config.toml
num_hidden_layers = 9
hidden_size = 224
num_attention_heads = 7
num_key_value_heads = 7
head_dim = 32
intermediate_size = 448
vocab_size = 2048
hidden_act = "swiglu"
norm = "rmsnorm"
norm_place = "pre"
norm_eps = 1e-05
positions = "rope"
rope_theta = 100000.0
rope_fraction = 1.0
qk_norm = false
attn_scale = 0.177
bias = "none"
tie_word_embeddings = false
parallel_block = false
init = "uniform"
init_std_qkv = 0.0574
init_std_o = 0.0135
init_std_up = 0.0574
init_std_down = 0.0135
optimizer = "muon_variant"
learning_rate = 0.0114
lr_mult_o = 4.0
lr_mult_down = 1.5
beta1 = 0.95
lr_head = 0.00756
max_grad_norm = 2.0
warmup_steps = 200
schedule = "wsd"
decay_fraction = 1.0
decay_shape = "linear"
final_lr_fraction = 0.0
batch_tokens = 32768
max_seq_len = 1024
doc_mask = true
train_tokens = 236400000
max_steps = 7215
dataset = "wikipedia_en"
MLP neurons of a small language model. Each row is named by its layer, matrix (down: output weights) and neuron, and shows model dimensions 0-223. Each number is 128 + 24 x the weight over its row's rms, rounded and kept within 0 to 255. Numbers have three digits each. A neuron's up and down rows have the sign that makes its largest values positive.
A block is one neuron, or neurons of one layer that tend to fire together. Before each block is what it responds to, as a language model described it from the Wikipedia text at the highest values.

Responds to: Column separators and abbreviations in stats table header rows (G |, Apps |, Pts. |), plus word-internal pieces like app-oin-ted, v-otes, comp-le-ted.
L4.down1:121117108154069104107103089131115106124126138129146120098064133125087149135161174129098091125108123097112116110124098087112160128121128111128104116124127161146154126128113104114139147141178105119140147170146093130147163077177179147094097161128128110089112141112131135100138101120140126084155149130155140126131127143101159169090136134127110165150116148149102173075130158147131127151099159167117115120159146182141162109142083146104139134125165114068135106130129116111130113141139133140146104121104130152166128142114140117071141116129167161155123128170152102139122143092084104111145100137126141109093160141127136148104147137095137193127119126123133134133145134135088116130161
L4.down17:113125143157150108166141152125148154138105125079143162125109118108138117102129160120129146108115157091107152102104142143130124113117118097139094189186129136146160121108171112136143120123149165097079144156122116100146123111123136145137124188082147077139147100153146162118130156155145170121133147158169127149134107139152090130142077145154098139169159087112124145139139087115147113131153119140133132124149087162115174118118134161134132161147153132123140137077154109141157096157113127160132135166108111096118116127128141129147121099131126079156107145127145117116104157170153110132138125097099101125140150136126086137154116101118108159138139156184093066162132118137169119147169
L4.down18:126122071141150129130108106138097144179097089133099154093132132139150123153105131109123170125167151137193097131139142117166138114091131126149168116183134112122145137122125083129114118166083105066148110153106121176112150097094149123103131169106098123153103160137160108113113128100157102148133140143102145135179183129135110107136120134137136086156128131116105141141121116121123141133144129168116120116128124129103146130106095142143124099137169168103152135153110148117175090181136117100134086079163166131149146124120148129097107136123126142093118120122150155116118141107124124123125080128135122090133065098159130116126081139113117130137167155096154127110134124138097146145172
L4.down78:153154142127112175142112122110103114155149130098143128110137094084135097173106155142146148106149145111135090102171136131110109140134127109136142066095157115132142114158147105140136143178099106094132137132110114139102109107156078143162150123155087122166112109150121135126108139137159090117127149097092079091140122115107119114109090138123155120119182127130107116124107062105146163122092183136113154095102108146099105112146115132119147113122111131122158111184157141139102107165124121139122120095111161122154131104167143117123126151127168125115164131123069114116156113129122122106127158150118122115166156178076134149143146096153151096173088131146106107152117122080122133145137
L4.down113:151131137140140092121155170140145123141125139175103152123117097155143163100117140119149164136098152140144114160109058126097100136103116154126120144163161130131138166163122143083108116134127173159163093102098136085125163127138109112170143142174067145117142124110130106126101113158124116082115108144140127103132122111126124118095142160139125169137111097154171103108151136131118128129149137159118097136138145121107150135117133140137156122091180201110119121098133154169112152123144086133144152173147122144186102143085165133138109167161142157142114094147150147142178138126116102137090084144126133118136108113105162159116100126117125172116107146144148143148121127142094152107107
L4.down114:135149151178065146150114168113115154137150141099143088132136125137129100165155134058106138127139133142130123115132202136116153114106119140107135099133188109112099156156130122102151096144128110131140116115087141060114146111090129147111115137177191101150130166156135148106138122133130123167114126160086132140118115140136137131135130149155114109142162148099175103086110140116131168131136152116120088154138152137118110126106134121142179119131145126140132136130150118159115075084123172101155104121121123108147098125125105112117116150160125168143139127116141070132107173149120126182184126127129142161100131102153125090132120127132140097144113127161137140117092132172130134117157
L4.down130:158116088093134111144116114117155108172189124158155110173129137142119115141156154155151164136149175122105120147124134149140148102113152130083159110102140102139103092188155137115095091146163115145143154089121098128124130132130153154135170100145119123156147094117120124097159102136167155089093144142134115136124179144149111078131185121076141116114112110116129121099086111109173120136089183150153136129120089125119137140124103121093106165137115128100099131142117141125149097122090052134136143130121148112124102140124132137128139152121145127138159115135089136136143122133149139109121109128129142125167161150115149106103065142122147134176158140148140132135188129112112139141092
L4.down149:143108118143160147150142115122134112142107118130163091149112121129082136144107155106167151120142138115104142126107085126161136110091094093130131159156119140153148171096131096136110087138122088176101080131116115101108139107177143116132154126131142153088162146110136128145126105140096133125101113123159124156129119138098135135107107170115121138109138113128164117149119135106143105090152127108158158112140143064112141136150160136096111170132062118144123096118125087129114189134137136123129152143118087135093128104157135120126120123113144108079162127160159144197150167179123119114111105093090140123069168091158112108113101131163116131172140100137157148145152138131150118109130
L4.down167:078158101081124137127154113133166086166195083144126153084159126120116104155117128132123122123131126105120131094107132121114090142144153134118108128135130116102111142141140120131120075127141142128125172080102085150148133130117153139151159134157117138126146159140167135097113091158143158143082156157090105137104195157148116131147121137133103130124154128125067165134091094121132137138133090150132102148112170122122133100136150175103125138118178186140123125099121134130116143119168141136127126127127105181129097153106094111140173147127120111130141144101072141116156121151155144146122124124159074142137177119102155124137109175124146130142130119118099156104136173117151161139122
L4.down176:137157119124127146183072128144094127135126105129150113119124162139111100106123156149140170109091170118137125104161144101145129126120109151139085165153149104150128127159130163119153155108153087094087124148114074135104105136145154115138130122167150131153138160153126131106110098148152151165103123151132144143126096115119175125119112185131107136158179107144130096127125140096137150108145136149091128102121155133169125092107153181130112105108160175135136124157175130074141133097105128150116107130082141089143146132148168111108132133094128130101122120126135144116093094109126165148116132103135149162154160139167133157161135135105121117147134098169123141141185135127158084087093
L4.down221:157102166160168111122156115150141129172165143136104140082165117135112136113134128119107098134100130107101165109152091113121163174123122177126114134126142152105113124132104107164113125080130105109119117108155121142150136118101127123106130122153100144126173132174108120171145157103167133145122144122132103109160141127151145160153148083131121134110185120081134159127143149094166121169109076142100115128124167138102141167122133148137113159153093147113141133161098135133136140146131101147109112130115096156103115185183117092111113108148116162161145116141115113099130141126120133190122110110175134171099110120106116093150137082099109139120103143136181119133123138106136130192133
L4.down294:117123106177153111150098092117126140149097139164119135157150098081163096179098137106134114125096138120052192111185114078094069132122127110128113122106119123150119096137107111103128146130110124134113086149102096105117146110168070119149106138151098145124148122133123115173164150091145155153148089187143132116099127154100120125107145151112110131116120074144119127138129164115160134124127147099090120100129124163083112125117138143093104126126103156126145135143130140155134111151125128158079145120178084118150143135147115143126127104141132109105116141111124120147129175127151138152158109126147160154132155128137116138151102116130089134126108128137145114099167104115125098186114
L4.down311:158094147171121127121116166174163138078138155133091099157154105104151128117116094109150146104109092125099136119083115136155169134132137110140121135140103129159145106114139136175140118096107128122156112113096118133166135127096119114093145121105139125153103115130139145112110143146147088118116123112103109137128124168138161110146130156133097122162077163109127092136098145138135137130091154083111151123180131116147172175106161124138134072128151134089150180111129129132088099088147139131072144134127088168158101131145119115146134110109135143124114122121084151123099103145143121120129117098156112148131123162104143124138150120117149108095094151140148066119090137134072075171108
L4.down323:183124139112068152160150113139129160114116079114103163116154141122134144150141158119099099106140110137123127129169136146150125137117098115130124087087110117093124116112105090091140097140137118128158058113149139123128173090134109086117098124121104074124143136116118118117142103103121132110107139078086101159113146137146160112107135128113105141165122088124118174174173138179114149146106109127167099155138111119101117171128133100125124129180146101074142122132137119123122133133144098121128120153102168137147105132143148093097107113144103130093145124139130128155144129137151120082085119124134133123084117120171145148103147118154156093112115117131164111145087149111102171159181
L4.down399:091127163116134107086126135187120143136093111113152124145126114135126138127142133132138109112147053070129108125146118105116141131147100088092138099151161096155171099086157124134163106111127147101153147138153142167158126116110162123118118158129134103113151087139126118092131130119117197112130109093129123107108107165087117150161116130115073108141147136135122131102104096108137101164124112096137145140122107141082171142127062123129161175105144139140116126130100155149129114163126117126142125172120102103126097152127102140111113087130102110129146155137117127092119140117087137121115105125107126140130110163181119140117138186139113149076180128164140128152099163143118167106138
L4.down439:131105100109104115183112098138160111105149125130144096136125088116136081102132125154139145168157144141111119134145143138101171108128115093164119167191104167132142105207146120102140107119115118113131151149114137114122121096122146194189137135114142115142139115115108143136169150144138123116115155111158154080109098133166158129134100136114122143120132136159143125131122152117142156113098123136109097112147123120153136153133136099109158103113137106129139068143159163106138145138141106135112090100140133100127165168128125057110124107088125154126103088058098137114137101128128130132156145146127078114144138154122128124104139135123197111164103106151143156124150099131127111101157

Responds to: Mid-word pieces right after a W or w, as in wrote, Washington and Waste, plus pipe separators and 0; entries in table rows.
L2.down283:140122142157141135146153154197097123133074080117181082111117115112156129167132167153132106131121136153107110132132116106148131167145124118079116147138133153156142121164164127106133136111118108184124115132143082123113148090157124157132130103103124133111142143132120140145118166121156135166126143136130121113099148094124124108123132112129149165097135161148142143120162095121118105163143112149138131149120140132134122163122142135111115100100171127137151185153146118147097134115117138134119095117104107098157130154139092106163146101111132103132077173150127142186110102119130171110093104117120124110154121082159089136162120071096135146134141095065167169132101101091095134112109
L2.down319:128142140105153156113152071149097171120112159110138110100122116081154112106141091136119106105134143122114143065129153150143069164117121140080110179100148173136119094125121137144124115135090132129097102118143133157159171129117100120092104104090113112166133120154172169143102138099128140129163136094110154063111128118104097140173139123141105142116127117139159166117140127083161128114174141137163130136110144140135136130139143152128149147077103120163130154121112064107104132118119121123110115143117154137132124140154136130110157159135159161179134149128146112123133102119128142113144092165116118115123111083158114159130094078148128124191119105118142140087096103123117117136136
L2.down402:100144149172138105116120120142098130181152129147167095109116138101134132160093172148137110121104121126149131117124111102126069110160092132093159136120121092131129136093114169141145137136164111129123176157099109062154155158157107120142143132150137124110160142173169158113113129161129125141133149109138108142187170074137129139167092123126156187127190154144147105117126122119115098119157108107128128140092143175117167097109144094141127145161155123143150141097150108119090112134123143139100122114151091127104112111081121129119105128135156096111098116146144128129101134148116129122132177145087128132099145175124112061147120137142151109103119115150144160112118132143132144136165
L2.down430:133118092113118168150133124148108089153112142112111097149119141116155153143145092140132109128140155137123089105076139118156144119145162134134176150129111144144104149149129114179152129074110164162141120121103133129095129119134159095101130162132157155147118108112111116156156111119122133096131130159145138126107148107126200146082155099103138113142148159154129120106119143150088086128177132126120141113187079123126108129115134125112140106124112125145139176105121149096145146149146135198143129106157145113149096141158106135111145112159114103133166103108127074133123082123113096103072200145188124114137150125156128116128100149108109120130132136108141153110124102112110152167094

Responds to: Column names in Wikipedia table header rows, chiefly election-result tables (%, Candidate, Votes) and sports stats headers (GA, W, Wins), plus scattered mid-word pieces.
L5.down253:134121140136163122115126098095167104129128126119159064150168134125109126165158163101147085133081121129100175140111131114083129118131159114124127121130145161109106116122146174120140130154131144110134115146155129105111146132147120173118131117130153124147136146148120075145169148123098081170113150124189134138146177098114166088112163129146199096150145112104126118126131114119158097113123121126106112129127130134079110090108131126123105164109165146134146169115110137121074118137139099114154134092156101089127119138084107146117098086132109132129142120106135136119102104170133119136121145105100139138125161110116157097122133138075135132169153174149110090140135142108165110136061

Responds to: The second newline of a blank line between paragraphs in Wikipedia articles, just before a new paragraph or section heading like "== Themes" or "In 2020".
L2.down2:127144136095112118107124122119148148187155109141130094136136131130071115093143112117098137135102120103103146112116149113103103128167088150145149120157085122121130106127141115124185101142130143142133170180163112150124139067107133108193104133110108085125120088113127118142153131160166124116130106125101119130119129107159125118107137106133161159135146177107163132143140149113066118174157082151119131124146098101133124114148161085116122142170125145105115060155152136105092123144145086109165104125137166130130073136089141123102087119127127134091150152139104183119127126143132146127118116151132094124127139125117131094117132101129136100122130119094096155072121160129160152148125
L2.down10:100161140111169074151142099137163145110138135133144174170149087142150100142108124129080156135139122117170147098149166130134121141138102134131133155140096123130091133154131142099101109104141162111196085151107120148144116126103124129153137126108116106086152121139126119096130168112135114138125135167129118083102094143166088112142086130151163120159157125160138115122073131124146093121155141172138106124171100125083122095124121120153119093137132144124165052128147148156104094146115109126146133123155121155168126164113152105066129140121158121112156132129123152089148113164136115124123118163108134117109152127123118131105109130105116100133079146120076148116126172119104168134145
L2.down171:106109109133122136126101155134081108122117147118131149157154121139140122119105118162135129129156094089152112087144164132101159157141150074129121127139096141127091127129135171134161137108147192116155154135124158167136133093109133138162156125078116151104126138137151111132128115125143151145107126154125107128054090142126157123174120166129146150109139145165129131129157128101104128120152109100113149133112102088121119149083135128115101118146125158143153068165142122146109120125155154098128086126153154178132099123105137130064112170122134166143151110105100157085091122120145122122130158138097124145125123137117105119162089094125118118085102182108108149119159191149146169146125
L2.down325:162092119127124099174145128139119140145149095161103103156147134116134143119124105128137121146138117123157119137132144141120117114143140134121080135125079144089116142115156133145182111119134140124165130139158131097124150109095113131137130147098159112109098118095093128113109129116108163150174166166143111142094089150141135106107143125110137090178149176087142132089132148161089114115149082108132081087165102166163155096141155120129155122132137151115121139138122143102143118123140143125156117128146104129163086107103132122176131128131122082137164162100122137020130116151079102127138141114146090151127126128122109102123123077160129100096180125136151139159113118138107143117095

Responds to: The second line break of a blank line between Wikipedia paragraphs, before a new paragraph or heading like "== Themes ==" or "In"; occasionally "and".
L4.down3:171135157150140115128145106133136131102126141158150156152147146136110154129145151126169165115132158135130163098175135123109092144134137136137093093099130142127125153145189121117136134150090086130065062098157117142140145118108112135149157116150183123133148120116147127107118125098143123113143095129128153148116149191170115102141132092156118131112110117102097130112086137160154082093140081104115119148136135130118119105147114093135164089138142078123105121130109178112143114127152167147139122149093088149182122132117167119123153129120096112141099085136117075112161108133119112105140133172152107165111111170127086167122133120125158117141130157130118137126159141073120140147135
L4.down8:127133130129132095143122113128145144104145148160130194156143100137166096156112137120080154152130099124169147103154162127126142148106119126170122157143106111148105116147153108098072143125162147108161108172129098150145115104130141167142144140118125127129140123103122114094149127105131123099121095156149113110085111136148112101151121156113167144129124103159106119132088131138123119119156143153151095113169107137101124115145145145121112095148135124138127000123141141136127125123137104143119130129138107152141137174123127092062105116125153116109098127156128150117153111145125140116150110145105147114124129127117130139083118125118121138164038141109094154136110161102158135119142
L4.down9:152082120142153107137127111119109123114144167138151165150169129164121109126120159157132142123133125151170162109125150141073121121159120144145150157145134086126120154150145093111106099143060168125139127101113119145126142116108118112116152133123106119158149133160116111133132109098070120110148118196131130152113128151151107138129107135143159166141157100147113159103115128156133122115096142185129108150139127113104128138129120154175119140086120135116114076100134162132123108151137175132187127133113135153115144166133143125098132129129177099178140113099177123116168145129154143167177125150139151113121103131130136096143080131094109136102063098176095126121116122156161104161129
L4.down16:131132102107161091143159152124091113120098137120097082084101136164134131133121155128123161123113137100139174140137112179154168149132101155115134175155107118139141137157129169088149157108086116153152110157072172090102097168126160119122144158121118122116116143120107116120148147110158075120171142150132122125138115163112148126115094140128128128094131163168158112148206140144127103093144090124129118150155133116109091132163120091148125141153122123112170076121132112113132126115169090152170152144146098132162117126122131149137129127160160114142144113107135160142157104136150145109151138141110128143096117164148114107130128108166098138130077157084136107112169128095136141145102
L4.down86:111097106152149114144139120123143099109066144130148131141139126129112166094119124077105133166142150101124156145107158118111150157116130109164109097143110127148098135125126121115133162134162143100140163172089115181139126141124131124157116101125129182141137114114137147129119132120148127129122151155143112089100095129120155131089121128127176116125139143157135149162152141143109117115165123132114109147125096099101061153092124104130092112127136143116159082176132102127142084104088135099084153140113098134134102152118126126158135162126153111076177127136131157133133080134103130124137140143082120159183116141112106157102130143127128118125073171128088170151146187128083123113171
L4.down117:144113131155128133100117126113141124130146176127132114114091146154162093149123096133176106155144096116124107109084146109115087127159100144109137148131105134108085118185172176149099142092135111160156106122117154104151139174094135157159146112121129120123140115172130129170128121098191128138135140118111132116146170124153098130150146121120111142152130117105123098113072118165127085113117096122099082099127155168128116117136132096112133140182123141108174107093111148146156104099146115152156111145113131137124113151175145126091157138169126095133111073126130137103140137098136130148173120124145123152073177167132130154130152116109124149103108117086144120104090165115128135113099
L4.down165:128143138121145130126150154134108095164108143091155115159147120126104121150208131116105127115116136155125141109123159138122123115156124157112126138120156132097096155155101114141075170140137082134158094081146150134116120143105130135129146070134166152162145138118146113115105101127111118148103125133130146129138133128108085176153113196156083119156174106169117152150094128104126133121120147137171060151125139125122086118098139134133135131147147121117176081175102127168111137142161107122154117133114125127091164119169122113104152107107100162129150109125143143132146114105167107128116106138097112081134111136123141058126116114101089123162099128129144134147144143135136107181153
L4.down189:114101142134132119157149151169120129138137140135105132096124109136097133096101167115126186165163150125149120094163119100123109102119127191124108103112156105136083125123136081166077106167172063130109127114154129156132150126137122112170121113182144111131123124137148131103092085123081131135132115131168106107082094159137114130122151151112101094091126099162119151105136124135128159096083125155141185158147152165129133125122096153103094122114139091120113112146139145144133132136118135143107136134110120117115126122125146096085097115142108109118082141177128119129123145118091153126106128122160119118132147138117126158088128104166113166101079171125114143105145160080149150161137
L4.down274:120172126081125062126110112120149163104150166112148162148177083154134096118119149159112121135154128112161143131142146143125140154125096137114104108133104131112109135162134147098106079124129143124149106166139114125162131085113148119143117155092087116098147143103141096120132140083115108146120142132114130125110137119133122103154119116142141156168170151094146109169087139136137118129122122159154144108153131151119125104101125120141119097153126194118126056154147128143093080123090116116144135154160163129136094136127176128064118162119118139128159102124121139084100123167131121124135105161104125063095108148110132086115123117124118124145041141124115113122148129118145144117135
L4.down282:158131104108141112115156158138133158067135117169140146167167124149126155090117121138137169141132088113151117112144092107137166134107164133116097140174139117147186078079172143099148143137130166115115127166122115119139139182170132143107157174104150093094134130151111108089108152134135124140138104102138125123111084137104123084134080072148119114127132141147140152132155100158145134130145100144130152135113114119107128126136126109137151120126098115112133103140152096129172176091139130115119109114142092154139116136103118154132120121102166150133148138103134122115095120139047127124119151152088146120132079108137173136158155107152148101123091153123156120148134156164119161157112
L4.down315:133111105122133112122136092147127156121135097126142130134195138154086141152094126130106070108147105121134157142120158121152167139134157169110147138172136141104125109172147107137134121088108161091110094139125136152105095120128117162158130101125154128126160146161141103078135147136110104091137144131145113143123127097107138125151090134113115119100161087144145137151095075095140164112123118168157134130124136131129115119152164123159105093133093141141152140132137147104135196109097112147099118097104142154131149157119147124115115137075092116139151103096110158123132110124161121121102095133102138124109155125155105139104120102132140081172057127113157101086083188107158146142149
L4.down318:137123105107053107117095162153123125128177122089116161138112118144116113152155153138123130107144139112134149131107112116104098121099123116128106129093140132124128111095152116158082151107143108128123111123086153129105130107113126114150103090125138083148084153104118126124120138138121067092122099147135098132138178147091119131113137124148068121154183086136178138103116113142109115152110135160133123082162141122131104141124145088111108144142160145122169087166152123126098146155116140140165120156136183157108116100104105163124149128160180132164121111136094157161108134182170100090136122144160127112103083121123133123146148145146072153122091144137127129129155099139119110152119
L4.down337:110133139112165162149138105087109098149144113143129113151169132134160126069141143134124141151153126176093095123171117149136120125136131149140143094118115110088096141106161133107108158136095134121149130116111142144158181154118085102133111147089141138133152112116127113140132135107152109154118107112156124129151108152167163136162128154137100103138113173128178122159161096115144121114173089126167109105128157095101114135112130107170086166142126132123109074109152137170109180182104122148137133131179106145106142129113143122104138132149113117113127132141114114101141114124147129115151148136140139124112116129150164122116156107126145110056119183133110098130152112131079154196179
L4.down366:099143111147172090163127158109110148105133123158143119101147114141105097092139160113111125132140131123106155070122145094142143130151107131154147152137139143118121136145119125157086100123073088128147125071066149130110131132115116110138134105116114137167131136081131124133129140143152151127142164089094137116158152124109114110123147049100127137113148103136160139109127132090106113153141127085127122138139154110127164108155131113150112137113134161114086065144139121182132172139107085095114130136128127108140127156082134133147115106119122080135121145124115154132132101106145163094109127176125098090127118160121072140160094121093133133139051144151126140128166159128103166129121
L4.down378:141144101157125116124125135069146148112141153140158148162149135146169115128109127142117146102121112131107136128122119147126057153160104152150122125158110138147154092164106112121100136125143151151102143150137121132155143110138161139133109167136104145135124151131085122153126163111141122101119134101095135129169078172119134091118129138115138096124143099133108128138107159094165136135091124126106111132123102118109129122134113150129134146117124126143155046095122189131163062101142110122093118133125124128155098160135090111090185139110189177105131135182098134125140114134160140110138108148123098113126101120138120126110099088105093075146107128117097140119111167110200127107121
L4.down424:120157110105146167142133097114131140133153146149158132136137108135161065111117113130159111125140126103157137135138140135133145095167107099120134129142089170133133128090121149145113124139145124148117180148121139153158106101145137116129105114111125132119127103088127141130151109128163123118115115099127115123135124126165122090176093184150159143158144167127141149177139096136135157118114168128177160126104108116106137149124210153137163155089148153126107113139105087127136158145118148107135076155150129092127079126142144127076089115104140160160137137119089143080118111138128133152133159130112073109125083116148100120078116139150141049113105157109083153126137136134133128124115

Responds to: The word and (sometimes &, to, in, of) right after a name or noun, joining it to another, e.g. Roosevelt and Churchill, Justin Bonomo and.
L5.down215:143111153097131141141122141111132091143096121167152132102114136117083176080113096101114128154093103148177132134119083137095108109138134136144123133116084105091094148157094122107113149135082074155116102138115134132138159169152136119134150140113197143168133125133086115169154103160162169171162120122134141095093125128139127096100134158114103110177100080131136148123146168135107099136126134106123135184106148128121161142081120088160120121130121122115147166117148112138120098107150129103130147161109129105106158092144149116095128128126126140119080163117105113142153154160147145133174151105139119135158139144132103201119123126136131141111134131145123116105136089138098135160133